Part of a small language model's weights.
Architecture: RMSNorm before each block, learned and rotary positions, no biases in attention or MLP, untied embeddings.
Training: a variant of Muon for these matrices, 793M tokens, 6048 steps.
MLP neurons of a small language model. Each row is named by its layer, matrix (down: output weights) and neuron, and shows model dimensions 304-559. Each number is 500 + 40 x the weight over its row's rms, rounded and kept within 0 to 999. Numbers have three digits each. A neuron's up and down rows have the sign that makes its largest values positive.
After each neuron's rows, "raises" lists the tokens whose logits its output raises most directly, leaving later layers aside.

L5.down758:481576493523539533476456437474508490560443513540560515467550482509508553496589516535480468561474506505510527555495429517519501488478524531458505622519528471472584487510514481580441539492523490533471481520559530483407482467446474459421535549535475538509481496480454471535510495522538545490525585538567480533498544485557536481482495487470463492507465488434490475453470473462437483551522490465533466521382479489483452454542463547537494514522512560505519535490561489485504444488475483533461526494520451495569503513495523495564502471476520535529583495484543497547510549575514479493438437537476485544470572444581459531469520501513554448484508539490587510521513547431498428537564455491454516521543522464469500515501515478487513444552501507450539540455424475573529562552514455
raises: " decades", " century", " years", " do", " minutes"

L5.down1297:526484427581424491528527499540538609551501483505503531506571481539525466394544492463497482461479509349465442450535510499544557469504462519595518552542478502450566579505452518471544510470469486521504478453501505490481483512513572496515459392554510483450560522531492512564456495482444512442471479522403475488544513523485450536450551515441469588518503509468488458508463572511481467499511494493456494504465480488474503599437437522493407538519492457593475494457513479530511562519508468451497598568557499519408505501550535487490481513523572500463555502580490522508512420456525439531577527532470489479545474544438470536514433462443457467514451522545530430521517515484416505491533533520504524413531440498423429489520499476512456536469504432525567533536458448494533512467424491
raises: "men", "ward", "side", "sp", "est"

L5.down1915:476540468539452509499497538489488508507560527493488500446512507488396509467517484389434511560549491497509515436577430579473540423527513475510563567501509418493519509492476494516499445498492510419471539507573489521498510523574494478524436507478447509505490527497475534538467542447439405534473475481538506504490560505493572472474596454541486513508476536478454554477530590469388582509498527497561504451538552451500502466554533527544402452549518402550537573581561487541506534451414427553504478496505516494526482476456470541547476544499501501455531511505379490544502482509510539488512466525452528485472441489474504481372520483509493428540483530479516539408486485526549541474489528559497488520457539506509541514540437498588474407487514458426474544509516478533493485516573488
raises: "ze", "za", "ade", "ot", "ho"

L5.down595:450529460522505586514519482542489498457434446488462515507512466527507475519478535557519527548480510537482500486497444524493518501466479485514461449533507495501482508583448452497485460514493513472533475535493540528626441509512554514482490566433507469549537515518455454497535500498526486470496523417532558537461559560566534536498573553465447478521495571536422477457534461488457517530538493474515463504554580484487492564451479464481490482449432490465528519468503427523494436515496514430558422445500515526529508477512488447553500463540484534518535535556423497508513442493499516544515440525450386429495492635506484470501501493540441562475545479499493497436453465517448496472542525475568532512486500575521484487563497539565517500481553555434488479508508519424566531551479516
raises: " by", " By", "By", " sole", " via"

L5.down1232:560472462492478454425417537552511519488451569514436436556569522505488414489502526447483493489497360430527448567514414491508559495504559475497524446504495588464478466423462484499437497516496496521468475555486457514498491539517554486533536427514488448505482487438473541541523503477521498564505569508500470497535549473557532472540554528502404512567402472466484535542498565502565448509487519453520566522486502471490513509538440501452465491442486587506468497530519456579481464454546507499530506483427500540464565504503505526441567558481495517475453481528476501537482476437498497490505466567546431528517477526500499465569503540497442556491426523571497552553465513455493517502504477423453494526408544486491559538495455441514527486523531474542557547523482502438547523439454470
raises: "s", "sen", "ns", "sp", "bles"

L5.down1560:546498461489540546462517494517456501532458462444528546499533494436519537572504468397495481468504480436493467567425566441549467442510421449566497489489558512465450611550554480544554501475512521481500446566500517477494604463459518484474570495522507533526444534490582493461473472539508548487534464471589473530457562518499500480452549479493483493493526478438517434448506546508602524512518521495521455528497450582547522551509501481444489527540532554524475581409480464569514479525503468530517436513498563430529536531496450504523449532453449456477421462530493505417483448591458535507509527540477432538493549466454479470474485526478506491485485500508577520475462493578526504455494492450482539567462470543528569463476511440480518555430521503585507467548509552532526468490511521
raises: " located", " houses", " buildings", " site", " nearby"

L5.down310:543494520468466507470444456515493499553528526504535487515498505449448509384580505532514493513474503499544506458478581509481464493485466450467501532484418504486511501528457560474509498441500497494589494542553543601567467500483472482523458526526508542507489476586468504474456490564524478518498472476537530528515543497494571547524516457519589449534439527462436456515460442571425493469471501514494473456530466468465529459543474489484497525461460496469408497518495531499474439516534494560530510516425480438509522596497467448478520519520489491561539556462444509573452491479470504514473524504506513464481536461525486521446431456461432457518514492495511502538482522534399473496437528532483512478603481493530471457510566569538528487524448443551436487491468550472512473534448483
raises: " number", " lot", " few", "part", " couple"

L5.down1532:469558516477461512448419460527439578569519407501468524548500507427478504429478471472591547449519539504516528544458443420465518529520595495508401464529448473543493552495432481498529429502505489476423583537514532526500514553493512563552487510511554490520520491516542458531497536446526485544501447471471484581513461514463601584427470540450543499468501583581525558518546529490514476538492504520474471520509416448495495471458448428444556547487513458422509514480503532497501455496430468470537521448435540511501472524501508430473477522516556498478488524460535433489485435507547498486507483487417489523492532486539521458502569462558476568484549446474501497488504451456469533519523499511547571486535523511488421483539505510499524513553494498518485502498451494475474478517510425
raises: "ele", "ider", "els", "el", "ars"

L5.down465:489502489461530559536507507472539527533536559479494318511615527456512429594487500564525570479476464464489498533486499504427510384519513507509499495490485441497487533448491540557489626500485553452483517435437480485489549403442471506516509501504490477514550535536477457509422489534486471516477516543433517522477503503501489464523510519533514590530494531474424480425519536510509508457509565509539420517544520470523513503426468550469443463508462506541535464534532538521630568557462525460516484545493521534508474574535484512516494441506461454501556587525548549492473417498469468440501507538530521459518474445430503510500490494493531487547509455466492536537474511487478428478535508514516499523511481584506503462485525513481405477462403564509547428503482514520510494451453490
raises: "her", "hib", "het", "igned", "hed"

L5.down564:453501526524525447413517504544427575502516529438563468465508508487450520495428533464509531454559513471457584500484430529516539486516478454403476492441500510445515573516497432556498501534425440515475513507455588526420535513512501536502535518554423489478477446439555542486485511449521482515499451580500379439500525541484449541465474450463464519456501408483470471492483533573559508536529505482472494462527485586518554417523497509489513580424499461432556514538443538507384477510528514509433506549439475543531484545493448564541530527428502524534477517496432588463490501464490498511511530514484532447516510455530514464501480521508555507465415529540513469444504576477574478526441455521499510480399495559491492460478456472481530540544433464467521497508493465508463537550542566
raises: " February", " January", " June", " July", " April"

L5.down612:515554492476565534496480477563481509485454541498546560479468495524514496573532502463470531466520526512432485469450567521526436553546504458461527445548501549514538564480500475412518503505533481573470503583517469500471518507468421484545486533533471500501515528477532594487432457465511575508510497515550534517526504504517516498463494463520540525488537538519516486497569493522487521470415568515533542473509537383505532500485554535504506494581485528516515534543526509454443479553466527442515478475492493454491448464479577461537450515570538510555539572544451496462424452540440565537530495432469479506468417429524463535481464500480483479442419544518552464475496541467505543453481531556474522510459480515472507466565450475492553421514514507434498402587456474499459530517443502
raises: " influ", " number", " population", " network", " presence"

L5.down1583:502524430533523538476552581527534569403512437466542434501469551513524497491446518434491498581485556465541426445537468521520512500491497498529489455545504517462431503470483470414520501472472556536575483496471450458523461461568600479523465557518474543465523479503510529538453482485554549535469540438496568516455496540527509487539540457404470566568538447575495530488494552547474609539577546481466504520516599535518444559451506529449501540504457452503497487541512486545528432487528490538534510489529435516500560499476512548481532510509449532500471453464550564545550538443488493542438513460530439545462453506538520545559532550528574554565524512548496491459577484595504480538433521501441446491521547481528561530477562515500502575488522431506553518530468521477468463477516442
raises: "min", "my", "oa", "ms", "m"

L5.down747:399535511468475569539555534530530561477524507481569535467509486513519535569507485398528518472476508502495509465499478482512487451523459492501486489462558593439485492525493530479461532410503593466507490511520490551474464532519482446479483455525489495549546487481473486426561537611549468553551526471478453484482502500495478452510527543404536530527504491446445506457530490540434464541432579473485527505443498462522521453516528485525571449448573464539538468491530562606470477477546440486531540441458529439516595518411531496564421540530500512549482505571491456502486512528518481467570496544479559513472550511534463544416513479524478455507519613506436548454553517510444498513462550560480509502556613484515510554489487519549430475461488521487428467492473459459470479477511568
raises: "ire", "ired", "ires", "iring", "iced"

L5.down1177:533514485422516415486469456522468560523497508482445488500446492508422523498509498588492460504487525562519500474557575458467512463535549491523565468494569467512498502480509481456520510501538524536471519566436490501500526487499466490554517524476503465502493472380540535478482402464564470483445473503467487548480506513506517515539453434443528462511502557508552563520532487480512455539517526505523569434549517530463527472441534442571459507476488459517567446530532412530534522353482504402471513542527532534442505534484469454496535562449493457506506527525529492423491550490476573407526495555441487563456462500516460538525453595543512556509555500509486449490452392446461497458522479548471498394459434516491552492525456477475477508524471450543460464428450534476559478528457530
raises: "land", "ens", "lands", "les", "le"